From a checkpoint of a small transformer trained on Wikipedia.
Size: 12 layers, width 384, 6 heads of 64, vocabulary 32768, 34M parameters.
Training: a variant of Adam for these matrices, 555M tokens.
MLP neurons of a small language model. Each row is named by its layer, matrix (up: input weights) and neuron, and shows model dimensions 144-239. Each number is 128 + 32 x the weight over its row's rms, rounded and kept within 0 to 255. Numbers have three digits each.
A block is one neuron, or neurons of one layer that tend to fire together. After each block is what it responds to, as a language model described it from the Wikipedia text at the highest values.

L5.up1053:149079089112089129085147156147113116114068106101102113128155192145116135115090112119043130153178113147156110162175201083166165114116213099146100164147082121156079126095109156145151106123103123134092162110157129101134117120097139143160107197109151140085102081096107144132108096062087097112
L5.up1369:150150117094085117164181166155160132151127128161123114191149144133116058105100154142095135101124089110179108114144147116134114126101190028154156123131172182100150143153174091120143051096161148123143110185136150132121060148127166097125104146086155103064145163160103140164156132118078185098
Role and title nouns

L8.up2:158175120098133114116077132114125108088191144086133135153176089124142155176139094147141102126075066083112131132131114151154096138140119184170099127125105120135159173153119195151135147164146120131132155127126139097100105202147103073121170146091078115100173144135100135101125138200130145112
L8.up66:096101149142138118162092147146077152172156134139052126145186107166110204134131130166122121132116117139084141122128138189092143140102148154201062081111121148189112124096132140090174165137108083193094175105146124154149079083142047145129114118074090120139127110143121103084130138108172115130
L8.up78:135157175118109162133052187141122154138171182159135150148166156099073180159162110127120104107140096113071159113114153122134124152166094164130124084138112122177111137116134084093177139107126054121121123188161103125104092099081115131139097052159099103102168052112110152113100140129128204145
L8.up230:079116113143120178082122096132093133122111145135081151126234122160139150125163118193195135114070136149114148181132171145139084086133144139152087099093129093122101127126192101201103139167094116150114169120104093146118136135120095126123113181101102123158131111117145137065119134103113124122
L8.up508:080110158138138094156068102160138095174151071101160140146175102109138173096130139175145137090100128198063131150114132165106189210109117155180044137099124150133146115122153133172144132091123140133091129125139141113119130128177079190087122118067153157089113144160115102117140115103123123144
L8.up638:144075175121123148144119154161116121122141147097155159114125164147130097140175146123141075102165149139107121104149113130091122190090153129163108164134172135121134131069167138060205216121097108142101137086113124158124075097138069073167117132069118129127133137076101097145080176133162144148
L8.up889:062132156149037109158134128168149128098192116143120141133123094102125122106158187151114102104166093205122146146131129133157113188125079095115126174115092143171142087134132176138124170122141141068151081117119145141129140091171089118161141104111114090140153123140108174117101165166116132172
L8.up1420:079119129132146130154112113144078102135094148130075163108140119131074112038169153102159114082130128187088123079106130118130130155114118179177089186132172075162167095075169140152147091124125091165011160106092085121130126098154073188125112160107151134155158144045129164108090155151144175190
Leadership titles

L5.up169:129100083139096148090117113108035140140157206170080123145154105129129149120102114106105123153133137148157124098066099136162133128173135103161099145128158153057121088139119138134135106042135127161181127097145113107124104148113101142129119098162080122107170119137099131206141093127112179087
L5.up1106:117150073159147115091175175079082136146067133152072136161112178117165080153084063159161122165118095138130163135116108090160148158133129066181081137118132171101161087131092095135136096100133142128114084148118139084166147168115154111137185143125067107184088145117193135141074126091163071106
Article "an" before modifiers

L8.up25:150160121130063086108124113112131133141121137108161143126051144114161156068155068111110106123070129137148155135135147131172131131117150137205137158134178030178109122173105157099139099155121150142169127143135118137116180102115151136173142158142126157105127170125095131116139117148138167100
L8.up96:099131103089103155103136159135103120127116123092125115144152085060129188119145145223136090128094122152118145133138135163087090141117086113172114058096147057137190165109189113092167141204124106213156096140151117130132044120117050128099088128115165123103185161060091129089111122157132149079
L8.up179:152186153107059135138128101131107120134077080126098149108113082079134170102134131100162162112051118197122150060115124166026116194090079137171103149128113051158108113142212154121127144085134116201111124103154149152101110121111078095163129132099121154182130161088102095078068117147134136092
L8.up283:082170106145135125110193127104089120053099134134118135133140158106191192076111122107171167110107097147097105043113126151096044143123161113137142090137135112134180082153168142163092185158122083113099146144098124137090092117096130155080101139114172125116145077092100112096132129111162156104
L8.up569:104117109148117154106117212158128128134082174134108164123111067057073119133066114205122081136098087159093122086110093118119114122176135127111126135121170125191151137090157156157117165141069104156165169132129126106133121116128064141145085161132135126133098136117131126141126144130177118122
L8.up754:099125137186077177119086101111115097170178148105112128107129119133133084156124082121169058133100085118130105128168107121161120134134118142180086124127134097214095160146145138163113075124106119093185144103115089106158124132103098162141111138161121112147118130064130077101155118165105215098
L8.up930:095112117120116128124142157131110120153071224181158141089148149064082096124094110156102099098136103176103123149088062109079099150159143106107064085153138133122170199081130127116165105152090092144112081150077094104127090079068099161108058132141140166101105164140087112140064139137189114135
L8.up1275:078142119070106135099122102107119148161212106097118111122109105104100151162130173134152126108134091108115122155110151175093142107124134089133182161116121107148152152124062132141130120176049096141139156133130125155157088151120045105112106108111089097175105148142142151102158140120115027053
Mid-word subword fragments

L9.up1118:110118081101104136122159152093092113160118072046112167135127159137075097151120186073091112158106056147135120105109097191146122139145152114106155164078182134109176114167133118135076118140125203142163112125125109194114122151155104143158108114128096127108182134165194136118151135097111165112
L9.up1167:123189033090112099072155141178159182187127105100111147144127107081126128130139095079155118173100128121104115153098045149092127109121064098088134129108102115163133087108145132141124089149100091070159098145122137140154120081120163146159130067130108088119155163135113216150057164136147142135
L9.up1366:146079141171111127145108095109087175186139159125116169135115177096074082167091163179130088165115103152068130148118129154124058156198149102144105144076215144129095132087154156115106153075143143092063092127160094159095088173159112136120128088108196105115189122125128145110140160131150158075
L9.up1511:148148099090117083129117135105104126189159138012087158146136147126159128122095091138105117161148116145112131185109104153065095111149047118156130157098168130173096146107092136140120164139118051128173051145142112196138091168108154135115174099116131126114137140102117092128112219134174132067
Category head noun

L8.up669:160145122083163061159095140132130121134113151095176155119119148105108127179156122134176130082049115118094153159181106191109108095103109169146074154116122109144106082113127175168143079140124110139130094071147116136095137082109120161168119163105123116157151130101089167086132105154159156148
L8.up821:076130127135140114168124137113129102159189127137130143221145128027152088135160132130160138087113106098057211085100172157135125160122095133116144145124156126185178143133130200163124114119131131102103141089144119118127130201150111199111086162125141126098148124154134136157114112167149105158
L8.up848:097129142125044120090078181109124116144171139073182157111106162072190125124165144185194143115116084139102179148098201156133130140147134097146081127105074127130129074143138146154170093104121115125109126172119176120094119141139105172133097123068126101068121050143089158125077110123102170059
L8.up1183:099133138137178131119132141115117155145164172128112126085116157133109100144118111125155115100164062137047146122091098158130103169167125078210101106162099176140109155066105132150149097079088108100070145126071075120134093148084099151118109132133126153118155151088098122136073192142203146165
L8.up1301:062129170112125148144175122125122124133131117131062153139109134132138159148122147143102144135169132093147117063086130080141115165178137167153153118118090106093163132111182150095123139129116177107117100116154125141108080155181082097202112158096111129190118164118104118188142090203136161118
L8.up1319:095174178097097084086100079146101123093158107032061146156140088124146110124128114100160116138064110132145166151059182118165099128129165124136101098117176163142127184159102111080070129145111087161115155171140103149066157133164107140075124130133023125141118128171148147143139090178109079155
L8.up1445:084141151104086120129154144055074131122141129036083179144116123162076115152133139139122141106093129130127146083069167161126088135135124172172130102113084141153108141125169121116066071120081098120101097069103108144094080153137075136083077148094056109062115174101118145179116101233151087153
L8.up1523:139148196075108145172098105111100166133124159120142127104097217134135112097165050142135112089124166125107175131091139166133117124139168133214148123088131131145078155150110158162139136095116083116117114154108103107148090146093067171132125104126066129095123162117152173082107126150161136136
Predicate noun-phrase determiners

L9.up121:123136094161123158097103122152110178134120175068053180093109092155166213132174127168155063098085115126129135169170097087098077134129140198166159129121116146133118124069161170070147131171108174108089090115143131153113121141169112109161108128104133073135151080130148106109084180139162108109
L9.up418:162142111106185141110152196147160131137107179182065132135094104121220125101181119146113112115121144142141131077173099095103136140090126058124246124111137177110140088110145087142106142126059145055127088078109102140121099126129042134095134148178080126108189105116097190153117075143141088178
L9.up564:123141099146129096132137140159110075073088175156142138132125153197159097133188133131122081152132084115141129090110142131139155131145170121106184084102094132154133153119140117080127176162097093118137096135133124093130086132069130103154165106126114093167082115108127102141170131137108132099
L9.up888:110093191139145099119104122242100094128161150148100178164103171138100128132108143115177214100191187127094158076141166100157136081125111176162144134136156170139117153129095109163191132086068040121104124102138109135104148197143159058079167152107152161102089069152154103141115088041100145160
Object-position determiners

L5.up17:091149160151103132125100123139095185118113065084152134210090074093121154097122181137149095050135100161118115159151149157069142115084097108142126125127097173127104151143166139035085085073155109140084080099146118125084134106084133136169151061154125150099065125088069158082127178131088136159
L5.up1028:091107114138123110104129070171164099117175198103118133098128115095099066129162094179141163075118124095121087134117100105088161134093060119149129097118118067101120099156062113096099110098108077168088113134168162144101131151200097097147095104132180116102157134122181127061135058118108068099
Mid-word subword fragments

L8.up65:118126072101119050087152185108099164173067164117143154126109173050164070075100146084135158139165132146095096134149158117150106165142150129137200138108109174133122113089127150061139089126058092068117136141122124150156109083148101148090110143095186144160095120076089139147096104080138173137
L8.up492:055154118125100127100123148144092160151085098121131137139128112130112120111127108104109130141187133122086094104097083111127110098172101124148113081111145103141148079147076095126118160118093103103076132162128146097126110071104189105113099129099101088126164147178149172128136130108178140130
L8.up649:110104160103096114080151097128159152144098131096116157136079099109172127146116157179070123149105120112159099110161136148109117166089140154109190209119128180148170159139096105111133118142105146134128122112121168131185067153084111073095087113142102095121146237124158126203104153182161095128
L8.up833:105157185193172133106135167107119180163129116086104140162113058160126119081152105143126076135105139094065144131137184142090115166178139138142183170116139076116138073110052142083120159106160127175116141133164110162108102156098138120145109146113070095179157102097161093132111124075130062124
L8.up1103:151116156151075078092139118119129185136138152109049158086120108126114122155104111160147046124098084072100118106099159164132053132149105080152198141109157111128131097067088113132090158126062062116075128180089129154162073151082175091122117132125051017127156153107134165169096153141205100096
L8.up1395:116134127088107125087111121132150103132076075118089127090098098108137101123153164195132104146112135077079167113076163119101115135140080121114111143129167155111172142147099111098131177133075159156182107158165094107213119086139084194174126100170079095151127140115085123132130154093080091114
L8.up1431:082118126107096091091130190138119161148054190154153147144159130074170160101167126142080067151160146134149116133111090156114151124103151124089187133111160162199144188114077092120138193121150056121096079149170107143111123121079163121111131110167128077165146161113137126101140154068154164117
L8.up1499:077121152114120118121111200110204112088162139106121150124148126113227150118151102190121081095140092145120152149100173088131170116114157156147147100100089122111115099127145172095116160119111078142087155145154114183107131151132128140170112117148161072136132081110100132164079197160100143119
Objects of giving verbs

L5.up71:198155118130130157112044165097163150111105166094098133121190126097094150101097196062120085141136192135206190143172178102140119099112132125126165154149155186085162150108143161047114122154153096146138097085139092127169129125148111168163055171107083148087091135158122092080074163126128121110
L5.up351:099134162040133119116141129195183114130102135137155142103151088123093172100130128162069095150139135152088054110183167188161116193159172139106130158101185071140103122147124162107120084128172154196106102072134129087074110143124113118162102088112119145150115155154097139128205109082154165036
Noun-phrase opening tokens